Part of a small language model's weights: width 640, 10735 steps.
MLP neurons of a small language model. Each row is named by its layer, matrix (down: output weights) and neuron, and shows model dimensions 128-319. Each number is 128 + 32 x the weight over its row's rms, rounded and kept within 0 to 255. Numbers have three digits each. A neuron's up and down rows have the sign that makes its largest values positive.
After each neuron's rows, "raises" lists the tokens whose logits its output raises most directly, leaving later layers aside.

L5.down14:192148196182154086148068127112172188134078146138097121146105141122122148150120168144093107105152167118139134118116100094147152117114127088090132098079093170093157144137165158195149096176132135164141153093196181140121102151152133122175140138092122192182167120161193112099172134153138127092142108090148135120154152087098145186151099082178156137098156134139181089111138140151145132126153155109175104160138145185052128107189087174172158186108123139097144145154134113149168114065140117184127105091128094149123107154112114133123161113123094153095162128113182157112089137095097159163
raises: " '", " \"the", " Operation", " \"The", " \"J"

L5.down279:099098115117134163123186139146120162114107099107182109105113125163080157104180038132137140136065129151097140117122087127142078151169145120135107113115134157179097125143087131118042181085158121091140134108105090150135141129122171177127104120125120094107145155199142130077187191158170041164118158166124149132068116210086126155179095109144123142106092083129145150175189151121124127163134160144088114161156115080099182160035146153121158101133160136148154131116122142095146085148130156131171063132109176131137097125144162105133105159127104121097143129126116169147132108114080179158
raises: " out.", " up", " over.", " down", " out"

L5.down282:112120140184142063100103131068061137148073085193170125132150088184139143184203166118150107181098123148133135152141122082154114139101110103145145098097153119085125067115128164083141160161095149123133143121158145090090056101128113083116104094133128116065142142110080152067136090126085186083088085123148187180141120051105129052106080173131094056133131149092156129160143168150128133110100154037157148146120179199116127138121050122113081094118123142126130125140102142095139089164144088068079128166118058098172115102174136116096110139120157153144091144146072102130090105169089174147
raises: "ir", "er.", "er,", "est,", "er"

L5.down1125:135126152151175141137155070142188112112159054138153179119133116081101149080130123118130109117106156124065114043112132142121160103144150059119119131121166173061086125129123058166090122065156138074153087129152139145191150059105113133111158136105151116121126134124080107161127129144164162161127118157088073167123092177198065130121146124075157134076145119113135066067155102118104137135084093074122059175101126112136119198140158135106103167147121084096116036175160087107154138151175154064160066104172129117095127114167152085105186170080122122114187122139071153108181122145144120103
raises: " Asia", " North", " India", " England", " Britain"

L5.down1038:101182142113134170106181123081122128116150164097130092142092055133155025112106141102140146111138152115119115076160134176128165183120152107094111154170147114091148067166124151118110139127138169139115200118162116160095140165076148131158141109097153126094149156160089112130128142151140095080120114150158131148102092083081174143088169071152094099087103037109074099107121046147152107118115085137115106121117039153168112098090120109108122141097156164168111151082092127149118081097087147072148168140179070151098090072171141105111127178138155127107101144142104135106063130183137062166
raises: "ors", "ores", "or,", "ors,", "ance"

L5.down573:074143117154128120151153150157038151138081125149140113155123111132128094099104148199142074154201124176159137115140094083078128105141149137060109172147064128129038139128163096118168123143109138164113099149143110095094085128132163113082135178161123080137158140097153169157119079064131101205132083115150088125146141123113102142045162139111154163132088130147103102102126096111162083095128176142155120091142176104104094118143163111162130147142147113195136072129060166128103131127127109101193124090105168122119155188105179101079083094121102152147072161153114199173114087181123081109
raises: "e,", "ep", "ek", "e.", "es,"

L5.down928:137122061131094109179139139137137135106059145129186100090113063156199107117158137163116118092138155075121108127132137168154069107114135049100164138109123096106088077150218062162170126114097139096146120157133124144148130129129153170143179161145048117112151136156169158177152135128155148103104073158158084119141130192125134112113118123139152156143157101085107104066156172142172091112104060086132123150082108123109111154103123138112167137141136097119106151079170110149125046109146128092128134160166190099119145152114127162089124171101164141128106130126206163086130108159138107138
raises: " Wales", " England", " Lough", " Yeovil", " Welsh"

L5.down410:076143108100169141143131109178090097149094169076095193116073123140097130137135199184114206115156128197134163113128094130167165087109119087075162133127097140099160143143111126094155161150158131159143169170145163148146125103154074133118115146150173119112127152150093122134143102123135135131153112111148111121160130122112117104122094130149134097102126112114125149167136165076139135078093149164054081105074163124097102191110168165078067143113122174109076174131121140163162152136144166145144135117107154096177142141060143059144125163127146123163176070067211158129095100087134102120
raises: " Ahmad", " Sri", " Mohammad", " Dh", " Abdul"